From a checkpoint of a small transformer trained on Wikipedia: RMSNorm before each block.
MLP neurons of a small language model. Each row is named by its layer, matrix (gate and up: input weights) and neuron, and shows model dimensions 128-223. Each number is 128 + 24 x the weight over its row's rms, rounded and kept within 0 to 255. A neuron's up and down rows have the sign that makes its largest values positive.
Before each neuron's rows, "fires on" lists the tokens most often at its 100 highest values on Wikipedia text that the model never trained on.

fires on: "ot", " of", "pl", "ather"
L3.gate302 [122 129 141 135 137 129  90 102 122 151 127 150  96 134 114 127 119 181 120  92  76 120 105 119 160  98 101 154 101  82 191 141 102  73 130 147 126 119 166 141 179 139 109 131 180 110  98 154  95  91 140  93 108 119 108 144  89 132 112 118 133 116 123 108 165 152 101 133 101 125  92  93 144 160 135 107 123 164 146 109 152 115 100 105 113 121  81 128 100 133  79 137 133 173  90 157]
L3.up302 [ 77 134  96 118 121  96 166 128 164 160 132 128 121 143 123 120 143 159 148 158 116 145 134 139 100 123 150 108 192  88 156 154 139 147 138 147 109 119 176 147 116 109 110 128  86 125 112 149  99 106 161 138 172 124 136  91  87 107 126 142 156 139 124 145 146  91 124  96 134 119 105 111 118 163 150 121  77 153 107 152 145 182 147 139 147 132 120 135 120 147 108 122 128 155 127 175]

fires on: "–", "ith", " with", " the", " ("
L3.gate740 [143 112 122  99 147 138 129 157 157 142 127 130 134  98 144 126 131 134 107 121 166 165 109  99 157 115  76 160 114 133 126 121 102  97 139 133 147 115 133 145 152 135 171 117 122 126 133 135 159 181 164  90 181 148 105 113 120 135 128 182 111 159 153 158 115 115 126 141 143 178 140 103 162 113 118 122 160  66 157 126 144 132  84 166 154 152 133 136 155 133 127 117 129 115 119 138]
L3.up740 [114 123 158 112  97  84 136 128 114  95 151 150 109 111 110 122 150 144 161 122 135  94 137  98 106 172 152 149 115 110 140 114 181 119 128 122  99 113 118 144 120 128 142 111  77 124 126 144 116 132 161 146 147 121 127 110 111 114 155 128 141 123 136 123 106 134 142 120 130 113 139  94  98 120 144 161 131  85 110 149 145 154  98 145 128 149 130 142 123  87 133 164 127 187 148 156]

fires on: "C", "e", "re", "es", " than"
L3.gate185 [ 85 117 144 122 153  90 157 149 143 117 131 157 187 121 152 125 143 125 107 131 126 140  74 116 130 103 123 140  95 108 129 141 106 172 144 137 110 153 133 124 108 133 139 154 173 107 107 191 153  85  90 148  97 135  66 138  85 128 136  87 101 112 105 106 119 152 147 128 117 120 117  92 138  87  87 130  91 115 179 109 130  95 100  82 140 169 157 132 130 104 112 105 154 142 149 123]
L3.up185 [127  96 112 136 145 136 153 105 152 117  92 131 125 119 176 145 152 147  98 123 144 118 101 117 154 106  98 143 109 142 141 127 134 131 133 125 100 138  86 134 122 142 137 109 137 116 102 172 137 125 133 162 151 177 101 127 107 148 170 132 109  88 152 159  85 117 148 134 144 157 182 172  81 139 105 141 166 102 170 139 140 125 118 141 160 107 137 144 135 109 152 112 115 165 117 134]

fires on: "is", "l", "m", "if", "ec", "c"
L3.gate456 [128 140 159  94 169 129  82 165 115 139 126 142 129 117 117 109 150 128 144 131 147 105 136 137 111 144  95 108 117 126  89  73 151 152 129 157 126 157 115 142 139 141 104 116 156 170 115 116 144 122 126 121 161 160 142 104  96 150 118 130 105 161 155 117 152 137 146 152 115 129 134 114 120 132 181 135 137 121 159 138  96 145  87 118  93 138 129 141 120 146 171 113 116 110  98 149]
L3.up456 [ 91 140 114 114 140 103 108 142 146 109 128 164 109 153 108 109 149 176 159 114 133 135 124 144 133 113 145 137 125 151  95 102 110  93 144 108 115 158 131 144 147 136 124 145 145 162 140 144 133 126 139 136 118 114 110 138 124 113 153 126 116  85 124 131 154 150 138 148 165 176 154 114 122 153  88 105 105 145 101 137 149 144 165 135 153 163 109 124 132 110 137 148 101 114 135 122]

fires on: "or", "our", "k", "il", "d"
L3.gate1343 [140 101 100 125 140 123 130 139 145 139 120  97 139 112 132 110 149 143  65 130 134 138 103 128 134  83  93 124  81 149 155 107 163 155 124  94  71 137 117 117  96 117  91 139 164 148 150 122 130 119 122  98 131 126 129 144 131 186 138 121 115 117 111 140 123  74  95 116 123  95 115 133  74 144 104 111 104 137 112 128 165 123 148 100  88 116 165 146 161 133  82 107 102 130 176 111]
L3.up1343 [143 102 151  95 150 109 126 125 136 136 127 105 112  59 174  97 125  86 120 128 122 148 104 133 139 144 142 160  90 138 147  80 123 125 155  96 134  97  93 149 145 106 111 144 127 155 106 126  92 122 137 145 134 159 145 119 140 149 115  77 112 170  94 163 155 102 144 121 154 130 138  94 109  95 110 151 120 131 110 149 165 160 125 171 147 112 163 128 123 131  88  94 129 153 134 135]

fires on: " in", "o", "us", " inst", "ill"
L3.gate3 [106 144 128 114 163 135 106 136 156 119 168 112 149 160 149 139 129 161 135 144 134 131 112  94 152 110 122 114 123 141  73 162 142  93 142 159 180 123 130 127 116 163 106  64 159 103 104 133  96 105  69 131 134 151 136 175 137 165  91  71  88 108 144 114  83 141 135 156 165 178 119 111 121 145 116 143  96 136 183 152 142 121 100 156 138 139 118 121  79 142 137 138 139 137 116 170]
L3.up3 [115 152 152 122 110 120 130 128  90 129 122  74 145 156 154 132 157 134 122 114 140 172 145 108 129 103 141 142 123 109 175 141 126 144 124 120 165 125  86  94 146 103 146 112 118 137 155 139 101 158 132 140 167 130 141 133 118 178  78  96 119 124  96 122 128 127 159 157 125  96 140 124 105 133 114 130 159 134 118  68 133 135 123 151 133 122 146 138 131 170 106 157 146 145 135 132]

fires on: "+", "un", "d", "oc", "n", "erg"
L3.gate1291 [143 133 130 120 129 107 141 107 124 142 113 129 117 152 179 109 143 127 134  97 119 125 115 137 152 133 133 133 112 130 131 153 149 153  91 155 128 154 113 141 140 130 135 114 151 130 158 147 135 161 163 141  82 103 119 112 126 133  86 132 144  96 127 119 107 127 125 158 133 121 111 170 150  90 122 101 111 145 113 107  81 119 143 156 148 146 158 124 120 195 128 103 143 139 115 131]
L3.up1291 [114 143 117 141 131 102 126 105 135 120 110 111 138 128 130 101 129 141 128 146 166 110 130 142 103 119 103 114 127 150 135 122 132 150  54 126 169  74 148 112 141 162 158 146  90 122  84 117 130 117 169  89 124 144 146 133 115 104 129 144 105 126 125 144 143 125 153 121 176 152 114 140 125 142 124 134 123 171 110 146 131  90  96 151 133 129 164 150 156 127 143 158 112  90 155  89]

fires on: "y", "ly", "al", "ory", "ie"
L3.gate1482 [130 122 127 140 173 131  76 139 147 143 120 168 125 121 134  84 153 105 127 133 111 163 154  97 172 110  89 100 113 149 127 179 119  59 139 153 145 132 132 136 124 128 111 132 111 114 130 158 123 172 149 122 127 129 124 140 136 159 165  76 120 141 109  77  88 124 120 126 104 107 119 130  83 138 144 144 129 146 137 109 155 129 104 109 117 112 176 103 106  98 156 120 143 100 168 131]
L3.up1482 [151 118 106 185 121 154 112 125 129 104 109 137 162 112  84  67 168 114 119  93 145  96 142 131 140 106  92 129 112 129  78  77 126  94 136 158 144 104  97  70  99 147 147 116 132 118 124 121 119 116 130  89 123 126 140  78 100  66 109 103 149 135 120  99 135 121 120 166 155 120 122 161 152 117 162 138  97 164 121 109 128 131 112 144 130 107 147 121 114 108 151 132 165 185 148 187]

fires on: " ", " it"
L3.gate1090 [156 153 124 127 139 125 130 155 108  97 137 124 113 111 125  96 130 123 130 141 121 144  87 146 159  72 115 144 111 111 127 140 106 149 174 124  95 124 144 156  99 133 103 131 139 108 149  73 136 114 124 137 123  71 107 159  98 123 118 108 128  84 138 122 105 144 156 115 132  99 140 103 139 112 133 118 161  96 126 100 138 133  87 114 129 159 162 164  99 143 163  99 156 114 135 156]
L3.up1090 [132 125 134 120 113 131 134 151 143 142  86 135 110 126 127 105 144 115 134 173 121  89 133 138 115 134 105 113 103 120  87 116 152 157 142 105 141 117 147 144 145 109 138  98  94 120 152 108 106 136 105 118  91 100 108 108 155 139 131 131 128 139 120  91 153 143 105 107 104 159 126  39 126 110 122 127 123 149 142 157 130 137 103 111 140  52 116 159 120 112 128  92 138  93  93 117]

fires on: "l", "is", "al", "s", "om"
L3.gate340 [110  79 118 153 127 102  85 104 131 139 101 147 128 163 112 114 135 163 116 130 134 119 123 185 150 138 138  88 153 162 142 126 136 103 141 104 119 159 130 167 117 131 111  88 117 144 132  96 156 116 120 143 129 141 105 128 152  85 104 117 107 153 141 140 144 122 134 169 132 151 116 126 111 178 139 115 141 133 145 162 150 108  91 137  90 117 135 133 147 173 111 112  80  85  97 155]
L3.up340 [113 107 114 141 150  76 130 138 163 134 138  77 132 179 151 116 140 138 106 121  96 147 149 128 134 100 121 122  86  65  96 139 140 113 120 110  76 148 160 134 179 121  77 114 118 128 147 160 130 113 135 135 125 106 150 142 144 136 107 113 114 159 115 114 126 106 140 156  98 155 144  99 128 160  79 119 142 117 139 113 126 151 126 107 115 118 117 135 125 137 165 114 156 147 121 134]

fires on: " his", "er", " he", "ly", "ely", " more"
L3.gate55 [132  84 140 112 139 136 146 151  96 153 158 131 102 109 118 147 161 130 116  80 160 133 163 104 127 109 166 129 137 102 130 138 100 114 125 174 157 135 112  66 145 155 177 129 158 151 102 132 126 113 116 105  87 177  87 115 148 129 128  90 126 146 132 119 112 136 124 128 141  93 135 102 101 118 131 133 157 135 100  69 107 105 136  75  85 144 109 117 151 109 129 117 126 181 118 144]
L3.up55 [133  83 146 135 148  97 132 134 102 103 118 133  77 141 154 127 113  71 103 124 137 120 139 143 136 106  67 148 113 168  97 140  81 131 151 118 132 136  99 112 127 129 124 167 138 113 141 122 130 104 150 127 124 107 165 130 128 123 126 144 154 144 116 135 194 116 137 105 116 106 126 167 119  48 148 152 119 117 106 108 113  89 111 114  93 147  92 126 158 146 128 131 134 140 124 123]

fires on: "A", "The", "a", " An"
L3.gate1478 [123 133 110 112 133 142 112 149 106 125 136 130  93 121 139 146 172 116 115 103 139 132 135 114 171 132 151 124  83 149 177 105 149 150 121 112 119 140 129 124 128 113 131 123 119 110 126 109 127 144 143 105 164 147 120 138 147 158  74 119  80  78 125 124 107 116  91 130 138  84 160 112 144 160 126 113  95 124 155 128 106 178 122 155 140  95 176 118 171 173 116 145  97 136 110 126]
L3.up1478 [167 129 123 105 137 144 107 144 162 145 115  73 160 113 164 149 138  89 153 121 139 127  97 127 102 134 105 191 153 129 133  96 168  98 130  77 106 130 153 115 122 136 128 107  85 160 125 132 140 113 134 121 116 123 133 125 141 162  98 143  87 105 108 101 107 158 100 146  70 108 123 116 161 118 148 148 159  83 159 161 126 158 161 170 120 158 158 128 126  94 159 180 139 145 147 168]

fires on: "\n", " |", "2", "iet", "f", "un"
L3.gate90 [131 124 143 127 139 123 113 125 145 138 142 146  98  88 111 136 174 126 148 164 131  97 119 146 102 118 150 152  89 101 124 154 124 108 121  95 147 137 128 102  98 159 146  79 174  94 136 129 167  96 189 112 123 118 118 150 124 105  84 108 159 119 105 130 140 125 111 157 148 113 148  84 130 143 115 156 113 106 135 193 140  99 151  51 133 158  85 113 139 177 135 141 155 127 146 108]
L3.up90 [122 171 148 148 112 169 120 141 137 157  96 111 136  87 116 121 119 135 142 137  74 108 141 134 106 141 145 147 112 142 119 135 102  95 121 129 109 111 112 122 105 120 101 126 114 142 106 114 158 137 142 109 137 153 141 100  91 194 110 125 145 103  96 143 136 135 171 128 100 140 129 125 129 119 112 137 111 122 147 124 125 138  94 143 134 166 137  83 133 118 140  82 136 108  89 130]

fires on: "e", "ing", "es", "ross", " of", " including"
L3.gate741 [151 133 163 126 126 167 105 115  76 155 106 141 132 125 145 108 143 163 130 158 101 113 116  99 149 154 108  93 129 144 132 126 146  96 135 159 115 157 122 137 140 116 102 134 143 166 122 155 115 199 118  88 102 145 123 110 121 143  98 147 132 132 124 131  88 161  96 146 121  95 130 146 142 139 118 158 178 176 166 117 137 122 167 124 152 135 160 144 140 141  99 143 153 155 126 173]
L3.up741 [144 145 100 119 112 121 150 137 101 142 110  99 110 146 108 102 158 137 106 155 137 129 117  73 138 131 126  86 114 175 144 137 120 127  95 135 129 116 151 134 121 187 148 150 142 136 124 136 120 141 122 134 126 131  77 116 103 154 121  54  96 100 157  88 121 100 123 124  97 108 151 104 164 127 158 133 115 163 149 152 121 115 115 128 125 170  97 118 171 141 156 163 127 166 148 178]

fires on: " and", "on", " of", "ys", "n"
L3.gate1093 [121 121 154 139  92 139  98 116 114 127 138 141 115 104 116 144 123  96 165  67 104  90 121 169 105 122  57 173 119 112 110  99 119 154 108 105 173 171 148 132  86 138 161 166 120 103 120 113 104 147 121 116 164 127 164 131 127 103 152 106 145  98 146 133 139  73 108 173 119 177 143 134 144 129 130 110 134 149 145 142 137 167  91 148 137 159 135 120 130 155 190 156 152 127 131 160]
L3.up1093 [126 124 137 110 143 107 116 143 153 207 112 171 128 120 126 121 133 114 128 151 148 138 147 146 115 119 127 151 112 114 103 141 116 139 122  82 119 134 116 148  91 111 154 106 124 131 139 135 153 123 101 156 151 128 183 118 178 102 139 130 126 175 131 128 138 117  98 105 129 119 131 112 133 132 108  93 135 145 101 111 164 160 173 114 144 159 135 129 125 130 136 109  85 138 162 106]

fires on: "ed", "ly", "ay", " early", "ose", "-"
L3.gate1005 [ 73 121 130 134 141 158 130 142 100 157 157 139 103 105 128 138 145  93 174 114  89 108 151  69 126 148 152 134  79 121 101 125 142 125 144 118 163 130 144 140  85 199 148 124 123 125 105 132 156 107 121 150 107  93 110  94 133 143  80  98 162 144 139 114 112 147 174 141 144 126 112 109 155 171 134 108 129 167 142 108 113 121 112 123 111 147 169 140  95 131  97 121 106 130 116 106]
L3.up1005 [140 173 119 116 112 120 145 147  77 105 137 145  89 149 153 158 144 164 109  94 145 134 120 113 121 125 150 123 133 106 146 129 135 139 127 125  91 117  61  78 149 154 145 134 153 140 195 122 140 156 153 153  79 142  99 109 190 155 111  90 138 131 157 127 103 150 170 114 128 121  96 135  95 121 106 143  90 132 123 125 169 130 138 119 107 132 111 130  92 124 130 108 132 150 132 144]

fires on: "D", "d", "ic"
L3.gate695 [107 123 168 111 135 154 122  99 106 124  84 167  98 112 116 144  87  98 162 127 145 137  88 138 101 167 142 139 112 120 151 136 132 132 192 137 176 149 113  81 128 101 132 125 148 150 109  79 148 171 128  99 118 120 136 119 201 133 145 116 163 105 134  99 142 136 149 104 141 175 116 129 139 129  79 160 180 122  99 133 126 148 129 191 130 152 207  89 141  77 157  90 139 101 118 105]
L3.up695 [140  86 147 164 142  96 124 115 124 131 145  93 142 120 120 133 113 132 119 160 175 157 125 140 135 110 120  86 146 118 160 121 159 134 144 107 138 143 134 126 129 140 141 197 120 134 109 119 111 122 153 120 137 114 136 139 129 147 134 109 148 102 144  74 154 144 125 131 158 139 119  91 113  87  91 145 143  99 106 181 143  69 109  72 117 137 131 133 132  95 119 166 125 142 131 156]

fires on: " to", " of"
L3.gate174 [137 138 116 151  99 138 130 111 147 180 102 149 105 143 127 160 160 115  91 114 109 106 171 113 104  96 115 117 150 138 134 100 139 147 112 112 141  73 128 159 119 137 146 176 136 129 121 124 154  97 125 100 131 141 118 147  74 105 123 139  99 109 141 106  65 146 124 150 119 135 111 118 129 135 147 140 105 171 114 123 121 100 102 132  92  99 117 169 100 151 129 117 153 148 155  91]
L3.up174 [159 123 106 145 108 144  96 151 199 113  99 123 140 168 156  97 142 117 152 119 130 124 158 121 138 159 111 130  93 137 123 116 142 179  96 106 171  91 120 132 108 105 134 137 166 140 148 121 175 146  91 128 139 174 152 106 121 139 120 128 114 159 132 113  98  99  97 120 130  66  82  96 111 113 154 126  60 159 160 146 134 114 140 141 151 104 127 100  99 122 137 105 112  99 111 149]

fires on: " of", "ing", "e", "v", "es", "side"
L3.gate1079 [138 111 185 121 146 158 136 179 110 139 104 163  95 123 120 130  67  99 120 139 110 107 110 124 118 150 116 115 129 125 133  94 161 137 128  92 151 111 180 123 125 108  98 120 173 130  93 118 116 130 132 110 136 101 129 130  90 129 109 121 111 131 146 141 138 169 116 126 119 121  88  99 132 128 140 123 136 149 120 124  91 143 129 188 127 138 136 138 165 151 147  80 114 121 114 174]
L3.up1079 [126 155 118 114 121 140 128 158 104 151  96 146 130 115  56 103 125 151 105 132 120  88  88 137 112 136 129 144 146 128 152 133 154 159 112  70 126  79 116 150 152 152 129 125 113  93 158 177 143 141  88 149 124 109 117 129 129  99 145 125 116  85 159 131 105 116 122 138  85 146 133 122 120 173 109 128 137 106 147  98 138  98 121 143 110 140 170  83 163 140 129  92 133 177 168 129]

fires on: "iss", "l", "s", "ut", "h", ":"
L3.gate315 [128 139 115 146 151 107 125 107 123 119 146 135 108 137 125 109 153 115 131  69 128 111 148  90 118 101 145 103 142  83 119 143 142  95 155 133  81 132  95 117 129 145 116 115  98 112 118 125 100  69 152 132 121 145 139 129 125 163 168 122 117 116 143 155 106 148  94 135 144 123 124 118  89 164 143 111 100 137 121 165 171 108 111 147 140 106 151  98 141 157 152 151 162 152 156 155]
L3.up315 [137 153 105 133 114 171 139 104 146 142 156  83 101 158 130 120 134 144 134 114 157 167  68 114 112 151 122  98  97 138 138 136 133 109 131 152 144 121 138 127 148 128 139 132 114 109 113  82 144 103 130 121 143 149 130 138 109 118  82 149 116 147 102 158 130 164  98 111 128 123 141 127 161 111 120 122 164 125 150 157 170 124 140 136 151 151 127 152 126 176 121 147 162 122 103 145]

fires on: "y", "an", "ince", "ust", " by"
L3.gate448 [ 67 120 128 111 125 184  79 151 145 121 127  96 157 135 162 117 146 138 148 132  98 144 116 151 151 164 111 173 142 167 100 151 155  90 129 131 105 132 138 117 111 152  99 162 117 114 119 139 146 135 108 133 139 135 146 103 106 153 128 115  97 140 109 144 128 124 130 149 117 115 112 121  92 150 204 116 111 116 173 144 149 147 157 151  90 107 119 124  96 101 132 147 163 118 143 116]
L3.up448 [138 103 165 135 142 105 108 100 173 138 101 121 141 130 160 140 134  76 145 138 112 131 136 162 169 142 122 112 155 135 127 129 131 137 124  89 148 119 137 157 147  72 162 117 150  75 120 151 126 134 129 100 126  78 115 141  84 170 136 105 142 134 143 137  97 136 131 142  97 151 135 130  75 124 153 131 131 151 182 146 108 158 134 146 163 137 153 132 176 180 158 155 162  88 104 116]

fires on: "t", "ing", "d", "ust", "ct", "con"
L3.gate1484 [102 106 139  98 111 112 174 137 131 143 129  77  76 132 132 156 124 116 143 154 133 110 132  87 132 177 131 126 140 118  98 107 164 140 158 111 160  93 126 115 133 149 129  97 158 126 126  95  98 162 115 142 127 149 121  98 154 125 161 127 110 130 104 119 154 123 140  92 143  98  83 123 125 162 155 138 136 129 142 122 153 156 153 154 178 140 134 106 109 128 150 117 125 108 100 136]
L3.up1484 [135 129 161 162  97 156 110 164 118 135 103 111 157 126 115 149 130 126 113 126 166 142 132 144 122 145 122 154 150 146 146 166 141 146 130 156 132 121 141 115  84 120 106 138 148 118 147 150 156 100 127 166 162 114 123  82 101  78 151 119 113 137 127 145 149 156 128 146 136 109 122 133  99 139 127  71 155 126 148 146 134  89  92 110 148 121 117 123 131  92 139 103 117 112 149 153]

fires on: " of", "ect", "ate", "ort", "s", "ult"
L3.gate783 [100 173 107 132 148 126 151 123 111 141 155 145 154 147 133 143 160  73 120 115  98 124 146 151 149 101  78 175 157  90  82 122 170 155 102 103 127  97 132 125  57 126  90 160 171 124 161 160 161 140 182 101 127 159 113 140 127  93 107 163  87  78 142 145 112 135  58 179 146 136 102 125 192 127 121 126 132 105 149 127  95  66 100 108 138 141 160  92  86 131 122 122 150 117 133 137]
L3.up783 [126 117 117 120 124 124 140 104 137 130 157 170 142 165 132 105  92 149 152 109 116 140 139 124 135 111 124 131 123 153 117 109 117 105 107 127 127 137 135 176 162 155 132 157 116 133 101 168 173  91 119  90  94 129 138 160  95 165 115 154 132 149 170 130 144 137 124 170 116  95  92  92 126 141 155 190 117 134 120 111 102  93 118 113 108 149 123  87 130 137 164 130 111  76  77 161]

fires on: "ic", "es", "ire", "ated", "ed"
L3.gate869 [ 84 132 102 184 142  88 140 100 121 132 131 123 123 135 147 108 119 124 127  92 144  80 125 193 128 165 101 108 133 163 111 128 187 121 122 151 165  79 100 133 107 127 106 144 188  97 111 189 142 117 121 117 149 135 133 148 136 156 152 104 121 106 111 135 127 134 137 130 155  96 131 118 149 179 145 116 121 116 133 126 110 125 157  93 128 157 117 108 129 103 134 120 125 108  92 151]
L3.up869 [161 120 162 141 139 134  93 133 138 141 127 111 133 127 131 137 140 134 174 146 124 144 125 168 107 125 105 153 122 150 100 133 147 148 141  93 140 146 174 121 108 109 137 141 144 147 143 123 163 152 163 111  71 154 133 106 129 125 129 134 157 135 124 127  95 119 166 135 186 130  95 126 150 129  75 122 107 146 111 135 121 141 162 157 115 143 162 171 159 142 109 144 134 147 149  92]

fires on: " s", "s", "i", "l", "u"
L3.gate425 [141 105 137 116 134 170 135 116 133 163 140 165 125 152 170 135 134 140 124 118 136 126 149  69 129 122 154 146 121 123 114 132 156 106 167 128 113 140 119 117 111 178 141 119 121 125 127 139 110 105 115 149 142 117 120 132 105 147 156 144 119  82 157 109 113 132 138 173  92 131 165 136 136 148 167 142 133 115 166 164 150 113  61 132  94 156 130 112 117 153 160 155 117 108 107  90]
L3.up425 [136 127 120  98 137 151 141 136  94 147 160 130 119 127 136 110 118  84 130 169 136 152 129 131 136 137 165 151  93  80 124 141 136 115  85 124 156 111  98 151 123 108 117 121 109  89 148 107  94 106 136 123 117 139 133 103 148 141  84 122 112 142 163 130  73 116 106 141 145 116 104 114 158 140  79 165 164 140 128 134 132 108 146 118 130 130 127 134 117 150 142 134  90  96 119 122]

fires on: " and", " or", " of", "ate", " early"
L3.gate339 [100 118 143 104 146 177 109 117 141 156 178 106 151 100 134 178 113 114  90 124 146  70  98 119 117 136 142 163 130 138 106 121 125 135 112 145 127  97 148 173 100 120 153 124 135  97 103 101 117 175 143 125  86 115 116 118 129 105  70 109 103 128 147 105 105 140 144 120 108 153 171 128 138 143 133 151  91 126 105  69 134 128 113 129 123 111 119  77  83 126 152  99 112 137 177 139]
L3.up339 [148 164 128 100 107 111 169 153 139 165 150 153 150 153 148 167 149 130 122 111 165 131  97 141 119  87 126 130  98 134 112 157 115 117 102 208 100 110 113  87 131 119 161 110 153 128 113 152 150 103 127 160 106 102 118 125 117 151 128 105 140 136 154  91 146 143 154 115 158 119 115 120 125 113 165 149 105 150 122 130  91 129 129 104 127 162  88 132 134 127 120 122 153 131  68 141]

fires on: " the", "ly", "am", "r", "ely"
L3.gate868 [137  95 146  98 103 101 148 127 120 146 149 124 119 138 144 163 106 140  92 155 137 134 123 104 127  67 103 116 153 121 136 139 115 108 154 120 115 135 135 118 157 104 118 127 162 121 132 145 147  72 130 114 121 112 119 145 129 115 153 130 146 130 140 142 126  65 161 127 118 148 120 119 116  98 112 107 159 119  92  84 111 110 121 141 131 116 138 118 117 106 132 105 109 125 112 166]
L3.up868 [129 134 123 135 126 127 131 177 115 101 110 154  97 167 133 112 124 114  70 125 169 107 100 133 144 122 120 146 130  92 105  68 129 117 123 117 165 167 164 146 130 125 160 139 117  93 133 135 127  88 102  85 116 112 164 104 122 160 143 156 184 127  87 117 177 100  95 155 177 118 126 149  92  98  80  99 128 129  57 104 147 124 148 125 134 120  90 150 145 148 150 128 151 127 117 103]

fires on: ",", " and", " or", "oss", "0"
L3.gate770 [ 82 114 124 127 129 174 185 147 135 126 103 150 133 105  91 180 133 163 121 109 163 156 116 136 152 112 152 146 149 140 104 112 161  87 124 150 162 112 118 106  93 139  83 144 146 142 115 128 125 129 111 156  99 117 109 105 116 151 138 143 144 137 155 129  92 119 155 128 128 148 136  98 138 126 149 108 134 125 148 123 161 129 136 119 150 115 131  94 106 126 151 122 101 102 128 130]
L3.up770 [ 97 169 103 152 152 119 143 116 122 156 117 125 163 117  97 157 156 172  96 120 175 138 107 134 116 128  92 114 126 139 162 129 146 121 133 101  97 163 120 103 137 147 171  73 111 133 123 127 155 174 147 125 120 104  83 132  99 124 107 121 135  87 154 132 101 121 148 130 168 164 108 160 100 119  89 127  90 116 146 105 102 159  54 119  96 130 129 121  95 124 119 142 118 156 110 128]

fires on: "or", " Mor", " Cor"
L3.gate369 [156 124 150 139 145 112 101 128 108 106 151 110 150  99  90 126 134 141  80 158 147 138 145  84 149  99  87 160  89 115 146 134 157 155  88 172  99 135  79  89 130 165 147 123 161 126 144 169 130 119 138 133 159  86 137 133 140 135 128 129  98 131 188 151 141 115 107 125 152 124 132 140 122  86 118 101  96 156  74 121 169 159 167 138 139 116 118  76 139 111 138 116 176 112 137 133]
L3.up369 [116  93 154 101 163 127 178 124 155 160 119 115 109 109 107 121 105 114 146 120 107 144 136 136 133 128 155 142 118 186 132 111 146 147 163 134 102 116 137 113 134 119 135 122 109 158 133 121 142 168 115 106 157 142 126 118 150  89 130 113 137 137 121 137 213 140  92 145 114 138 110 143 173 153 177  94 114 121 156 130 157 153 108  99 115 165  80 154 135 101 160 126  99 165 144 100]

fires on: "ic", "ap", "ed", "d", "y", "ak"
L3.gate545 [147 102 158 156 110 116 105 167 127 110 168  94 121 121 177 120  88 133 129 121 129 126 139 129 101 128 138 139 160 144  96 119 145 127  99 121 172 131  91 127 110 125 167 134 101 121 151 114  79  92 130 148  87 124 135 120  85 125 112  57 144 118 153 109 108 130 144 117  85 129 122 102 108 133 113  79 111 112 135 111 129 123 139 109 118 118 112 127 142  70 139 185  93 138 116 139]
L3.up545 [153 157 109 147 128 134 127 107 127 132 152 151 117 124 169 145  69  75 160 148 132 123 112 158 160 120 108 151 201 148 105 152 120 126 130 127 123 121 146 125  81 150 166 129 117 114 196  95 135 141 173 145 114 148 120 132 136 164 145  95 121 101 109 122 112 164 134 118 148 117 154 116 146  80 102  92  90 143 118 146 118 107 153 131 160 132 166 149  88 139 120 151 180 135 149 161]

fires on: " |", "%", "00", "."
L3.gate589 [169  85 130 129 136 138 120 104 117 115 129 127 147 161 158  98 130 161 163 101 124  93 100 106 121 133 122 118 135 148 198 153 128 103 156 139 131 115 161 148 156 104 109 144 132 150 111 138  94 119 160 125 108 154 120 140 168 124  85 140 156 126 182 146 148 145 129 166 114 137 113 119 127  63 121 128 162 188 143 131 134 157 161 160 126 131 161 152 139 135 129 112 156  87 101 137]
L3.up589 [116 130 153  93 144 112 136 141 142 138 115 133 180 147 142  77 159 114 139 107 129 122 126 115  91 136 126 126 174 137 159 145 129  96 129 157 139  86 152 123 121 124 114 119 124 119 130  94 107  97 152 141  98 102 103 162 123 129  97 132 135  99 122 127 124 128 108 158  86 103 126 160 136 162 116 176 136 131 198 131 131 160 119 150 152 121 138 167 116 130 114 150 132 128 124  57]

fires on: " and", "s", " (", "man", "b"
L3.gate450 [127 132 149 176 134 159 153 132 166 114 125 126 105 179 161 147 126 147 140 112 143 126 131 100 105 115 116 142 165 138 121 136 145 101 131 145 141 166 175 152 190 128 114 127 136 146 115  80 160  99  87 156 101 151 138 147 138 151 129 142  80 107 140 125 147  91 143  89 158 110  74  72 150 164 181 119 115 126 112  79 100  82 166 125 130 115 118 108 138 180 138 133 126 171 128 101]
L3.up450 [126 129 137 173 177 132  97 124 145 143  83 101 123  98 157 153 122 131 178 152 168 110 109 112  96  92 144  95  92  92 113 186 120 136 128 124 177 127 156 185 121 141 105 119 152 120 117 147 127 120 141 144 171 151 129 139 109 140 148 132 128 127 120 128 129 131 143 113 177 143 124 134 116 144 132 134 165 159 110 135 132 142 149 175 145 153 144 178 147 109 132 110 136 111 128 106]